Weights of a small GPT-style language model, trained from scratch on English Wikipedia.
Size: width 192, 3 heads of 64, MLP 768 squared ReLU, vocabulary 1024.
Training: a variant of Muon for these matrices, 236M tokens, 3787 steps.
MLP neurons of a small language model. Each row is named by its layer, matrix (up: input weights) and neuron, and shows model dimensions 0-191. Each number is 128 + 24 x the weight over its row's rms, rounded and kept within 0 to 255. Numbers have three digits each.
Before each neuron's rows, "fires after" lists the tokens most often just before its 100 highest values on Wikipedia text that the model never trained on; "fires in" lists the words (lower case) most often at its 100 highest values on Wikipedia text that the model never trained on.

fires after: " sec", " O", " rec", " H", " Ch"
fires in: "second", "one", "other", "his", "record", "london"
L2.up518:109164144122155139149078067132121127118102095123116111144210111160124130161174109120122126134082115129151147156143115157137091123114134127079145108128144129114099092137116130110107129139126118121179129129147151114137186110099144116108149146139119177158108104133128139142120105128141141125132094110168141108109120113122104131109122132131121150164123172129105102148124174147130159169108144101146129137196137090091129110121149157131180116130154136117075152161139106121156156102142108132133120126119083124137120118167095093163107161090086148094141114133148130154131085151101123119

fires after: " n", " e", " N", "uc", " s"
fires in: "none", "next", "non", "eight", "need"
L5.up563:121132084131135133150126128155133132102147148142142129134148120146134146116092134120093113188124085118140140140108122096179073110176123106153110128125132188110132103089114150175132107181066106134116150099127155097131112164144130116133123102107123125122148131132115132128175135112155119126150136106105118189143154154164098133117174179128127087160109103163143105106111139139114111111134154089108177139081102120154083131116151093120105105150088141127114172121154116145083152088117119135145134147146117134162155137112081131102137134156100145140155098145106129132112144141119146142

fires after: "qu", " as", " h", " s", " H"
fires in: "well", "however", "squadron", "squad", "how", "so"
L7.up276:102172124089112092140095140125188165169124138101108130154150117106115138142122111135119111140104101128089151106144111136153123130078158126128103128156108133091127110144146110137107158193068181113106159148148102152079137116137125128132155128132143116119075148138104166155130144113089099097119113138141163107102148103117173105059149157150155111152149159130136122123126170098156116139100128126108088164123092163120133114094118128152136133184142143155138156115139121137114124150153106118146141127126087095134150115098140139179136124155117152143150157127139129130143150150112148094

fires after: " or", "ro", "it", "°", "at", " Ch"
fires in: "original", "wrote", "chinese", "originally", "called", "title"
L5.up525:139126162168135057100121121076157108156129097128106191119115162137139157179119093154119131116125125110098185145100102139107122127131096126125135153128125122138060126165151143117138107107126128126120127127120100116103114141092082120100172169113134153091168152110120105135144129101127149104141115138111113119153136135159122115089121115147120138191149164173124138138100102126102102149112095111092104127143150121122152154121112081101125126111163155134125159144123169105092136127139103145112140155146135119165085134128092121131173121111100139148110139121105155184115116146116098099

fires after: " A", " H", " a", "i", "ent", "ut"
fires in: "award", "hall", "awards", "association", "center", "institute"
L5.up265:096114125126131136070138158160137108147145206120168199122151127110125182090158152107143081140115116130085131113118135127144147126146156107166109109139116112150126165151103160113121132169134105072113137140116108104116131126109109170131121106109111148115129120139170164147105141158131149187142116095123149126132103141135097119141123077153127104146159155146127119109099147097129113138136186133097119151152130145125120117151103103111120100148146080132137172155164106101112117133163131096095120109106154138158094110156132104148099132153133172130141109132109143127111129114098084126

fires after: " s", "h", " H", "ord", " h", "a"
fires in: "however", "so", "soon", "software", "according", "because"
L6.up186:096158103087104148113118131135118127117149115109125122114105115175151108113120122124130074127150135121122142145119142110141160136096116110080172068152092114122137137139126090107117134144108130107130135128152140098180124166108144152106142098157140147109092157103119073135102132131111122133111128164157175094152120151142147128127141100098119080127117170174077161093122058138106150168117121142104085152089124149168146100122142134190106145146111126156130092153147126092101142124101129127153131156134146161097134158133112106136111135158133163165134182118119123133127119134115120111

fires after: " w", " W", " be", " app"
fires in: "began", "won", "win", "appointed", "winter"
L2.up752:080150117103123132145132142092098148136135118103127109142113149148118154110131126129149118150135161101118096144129137084137141125118089177096115154116146133134158132126142102090100121141120141190122119118098156145125109120147122129078155122102111110149145155125120108131129100124152106119182110125095116136140104147112131111172120136124150126115132178129119132159103187144147121118088144102140117129149149146136145171116114130102100108108089093149149087125100164161175120137134107069161187139171118091118170077088093115090149137144172111139104156084129108108093100150126119118

fires after: ".", ".\n\n", " r", "===\n\n", ")."
fires in: "the", "radio", "vessels", "these", "there"
L2.up706:124106123110097105089112148141133119125091115138138126136118117142108138140154153133095091141113118101121119128132168144131082156142148125168167123090118094157069148135214170112102110112137144163120159095140109156144143134104138091125118119162121124138106107137164155140157135159107117112096142150156178154107112048132113133125154101095141142141118163125158092103128137137156091128120159157157139130116134111122124096117143123144114102144146138101130114120099134139144133171138158113124128166091132112141143128109126089130069142150165137120133143158136190149086160113139144172

fires after: " be", " W", " includ", " N", " wh", " r"
fires in: "being", "including", "while", "ning", "serving"
L2.up358:118134154102114124107143174132093123129127146119130091138149143126133117063125144123099164089117124089100107134121152124120093155137131107160111125142144125141133128108116141120123170130116120116125138127152143115130105126110093196156098104127135141112149099097130143144151093182103156108156141134087151084114086125089147136189112095131153099120134141122126135063131133132142142145158154117145144110117157170130157150119142101119171112157101138154112111129170122092108135122108180110103170161102148099134129159082108114098129166095184162105108136127136133147160105147126096163

fires after: ".\n\n", ".", "ed", "\n\n"
fires in: "in"
L9.up316:148117096140147120111101140159145135146118095134135142119132102143128133130128097110131118161151179094141104121152112146092119166150110167127146098162087107146124155076096127125118147128120164152147088062069136125134139139095127116146102095088126086134093123122106134188122131160131145088123102143145143157125093122114123129099179123086125138160143173130110157129103100110161135140115151168117133149117127128141148140113109110141149100108119112148158099133132136139113085133206065147139115110173145147139117105164124113159143155142113086128169138144124134117098142107146141117

fires after: " P", "v", "as", "pe", "ar", " B"
fires in: "adventure", "european", "basketball", "british", "paul", "barbara"
L5.up168:123106104133145132134160103085114144133091100107102111098121118053174156138144114138116172117147093131123133142123146067133145171146146140154124160157132121137123105103133127169133140149085131131149124120146151106167147139120128120178136109126111071133166178132125092128074106143112110114149163160155105104127141162120096111118168142113128148153080139113181132147104103115130134112135082115107131097109180146156154115141155138112141167139113135148100155089112133124080115116155127109122145139152153137123145093134090131113158114108138175101108098148150120120127114092121162132

fires after: " of", " one", " a", "u", "m", "eb"
fires in: "the", "of", "awards", "website", "author"
L6.up133:098145105147087071138177150098109161112099081135156117143134164148116156089140160078093122147155102111076118143128136095152120134166130123141131120099139114098126164134134171157119171129161138119135148114143118105098145131140089067118138149159125139127115105118149102171110155097086167118122102080170138117131106080131087091133115143154138065164125119117088142136135129108131119102134112121131133139141135157158086114133110116114125100147119112148125106125105140130135135101094124123124137095163166180126127129117084109112137129152117099153119131076097130124158130128125146152

fires after: ",", " Th", " k", "s"
fires in: "who", "which", "thomas", "whole"
L2.up503:109128133162083117133123104151156106124161089121095162148112110112132124159126126104127111114120133140118111124111146121137123143122137128141148140156148157116109095111152125142143155137129134179162111107142159171137119127072142086176113135126150160144156128135174082097106118104144144116126108131155131106088103162132127143104083125089126109121124092102074147118125155100150173090091131194135146143157082149101124100112148069148093085134137112110120172119103124107117121098153145134137107176157128136123145151106137140163089140130142124162139126131091096112124170115119106075

fires after: " re", " b", " B", " F", " a"
fires in: "best", "received", "born", "from", "festival", "age"
L2.up532:155149129144139143095135142139139149136150120110153154166090145108153146106100111140086120100100123114115063163110140126091133139110094119084113097088122114135127161133120077179111115155135140126134110117086135104107174126114136117126142173127130182149101101138135131137103132100115117111146151142156139089139062119137161158137122103114126128165126160181149142122120089146158107139174136128121134156120168124136171086174151107118086148114165122141156111127111092122111137120104099088095132149152100133094111152120079114128099118106108144118127124150117107150163090144098101118

fires after: " L", " l", " H", " h"
fires in: "lost", "los", "hill", "led", "hospital"
L2.up121:104142140099184116122156073142137125165157197106157156164126097125085147122156113108113158124144132134134148143098125139089116128143134176107155130142088115149159111112109139137129108125133154161097125146103155129109083127139140093099160131096105119153155120129165147119122084093157137118127139129110149135137093137150135094121132141127101114127105104138149071168167165087127128127155148140125159160126138166109140150096125160195130102164152135107171139150158164138117144097120114161100137145147156098126085122112117082109125114117133148157126175131139146114130149107136161152

fires after: " se", ".", " T", " a", " S", "D"
fires in: "several", "in", "total", "sydney", "his"
L9.up301:176121160144130176149121125151102160142157173149144125146059118136125135145096177125139138148141150136111147154139137136086132125129110167110137109117100135137090111110155132149139126152134132151158085108139146105121108159144112098096117114088128110101098089137107138152145114110163134123108163119100086125119154178091097144120129097105115089169107122137125124101161089119147156151139113089106154143175163116141124081161118126123112096150168112101151149114122131109138122122099083138122143085133102066144156094131120106117153118132141153133128131161135130066104162133110115097

fires after: " m", " s", " n", " M", " S", ":"
fires in: "many", "same", "some", "most", "none", "non"
L2.up321:107120147147150104094128151133101131127121142111103150064127137141119124088123147077117110114106128112105175153133122112098152158126118105157104101141143149152095173115137117087134140160090127111112127168149117167136117103105130158141108085136127170174143145124111116131165062113126142123145136109161098173173103136097124117116090159138171139159155112104095126126086159112136131116136144099105145144099113145124121150135154083134068126149113139107123145126146137109151124143124121133152106142149106142152125135128100087113102118088194142088134130147152118052135156137138127130

fires after: ",", "s", "ies", "ames", "ed", "ation"
fires in: "to", "which", "that", "can"
L6.up652:138123173177132092092090123109121178156127114104111121114107128100143144136086102111097108115117136153124109116100129136144115140150128170131110112179148126137096088126133148128119159142143137126085116117150152044132132088171140116108137115106153103139142127114143113177122118165116088145145146109175147170091089124150104118127123111125116111102118169158113126096145185145102117112128103116131139151123142121116138123076117128147156129128159078128128137126095107110147148091094158088073141143100127147166110117127135146145111097138165152148120163127117179145146170132131117114

fires after: ",", " W", " b", " B", " L"
fires in: "and", "when", "born"
L5.up400:142078138154160101149109101160145133147129124177122117151081139194118123159149135110100103114136135147091135136133119140116129124118116140065113130143093137107115145074132133156089090114193138124113137108129133123123132109165108148127124160116117144105109145144090092118132103170051080125158105106132088146115096142099112153103127093145161142093156123155127117094152149109153150114137163101120139150118137151117124156146137099149143159130121141074099080121126092058118142103141117140125129129124130129149144124118103113126120105160118127116168143106135165137115108100101123112

fires after: " Le", "fer", "i", "un", "in"
fires in: "league", "conference", "junior", "event", "coast"
L5.up30:201127109142072114116112113177123116156118193148120191137120124143152127133131108139138118130097111156148116147139136081154166167107115131127117167171107119123149119124112140135142187171088138102139136117091132112147170112125149132148109130104159133126133107102110127163149114168113136141139164137065138125110125125146071139121116161141125114117154162129139125141121096102135173168134143133118118135140121110122135153088137152088145105113139148095153104108162144133141091127157137113142098148095114128122164110092123137157108158130131165140110109173112140100133096113083132174

fires after: " l", " ", " m", " L", " h"
fires in: "living", "19", "military", "lived", "high", "lessons"
L2.up571:109140144103155124117136082148097097176081139126117095109091092151086114089121138121128118145119114127164103147114170133108169145129109099132184109133106078139143123125130115102131158120099122135081125082151116145112105143132142142122132131091123109154134102137080123111148107161146123102123104131141151125153095151143143162168119143065116188110139153129180101145129131116111103133122104100151135127176133106098150107156152111167175125178136100075111133120137146117117144132127079135157152113157146109156109120157152140093094129129138171120142156153116143125127119121169129120

fires after: " f", "un", " ch", "l", "le"
fires in: "following", "running", "channel", "followed"
L5.up337:152141139116122159109135127105145155129119122160092088117116111133103097163120090124119154139103089134153114088144141123138133164103136133114121120135099120162095152122147149157156123124141087118155108135132144081104161116155132115185129121083116128105116103143173137076133121158157109137120155085159083129110146144150128176149120086126102124133136142123138153155104131102129150110159118128146115125147171141127127145127130133157140176168149200090154152133095162141102134126128091152170128124162146154142143106094173103099136175090106160115119078122123130140102152179127130106

fires after: " Th", " D", " o", "d", " ro", " d"
fires in: "this", "that", "data", "road", "thus", "oglu"
L2.up369:122065095127103111155108132136165102105121087123150106141120075155115141145149105119145133113143136117151124111100096110104090079156167160160145078110074100093082104093096152154105100117104085167103110125136138150144094163127095105124095145102153109122127151145168119118111174146120137136142138081137137142082124137133122081106142129141119147144097124129121105120101141112127061128115122098151128131155125100142151110113135100121103141108114110142133158129087132127167132146089092079170160125134113150150139078164135115144141140157123158120135113132128123138129115139114145097

fires after: " g", " G", "id", "ed", " m", "es"
fires in: "to", "not", "guard"
L7.up158:153115096120131116138145128148115131095117133122109112100112124100126172091107166113150174104166169195135162102115179149121126122121119125110117098103137161139155101123125153103126143129121091133084132108143121136122134175147104143124114128115125117105143125142117134146107103106124142151142158134177166193107136132128110133072104089135120113119137112127139087163098147119158167152146154120144159176120098108138170124127159143135170117172115144084174131141122172132168135128125110105084179108128120124118119136156112129135160145125120122131160181165123173155137112161149132095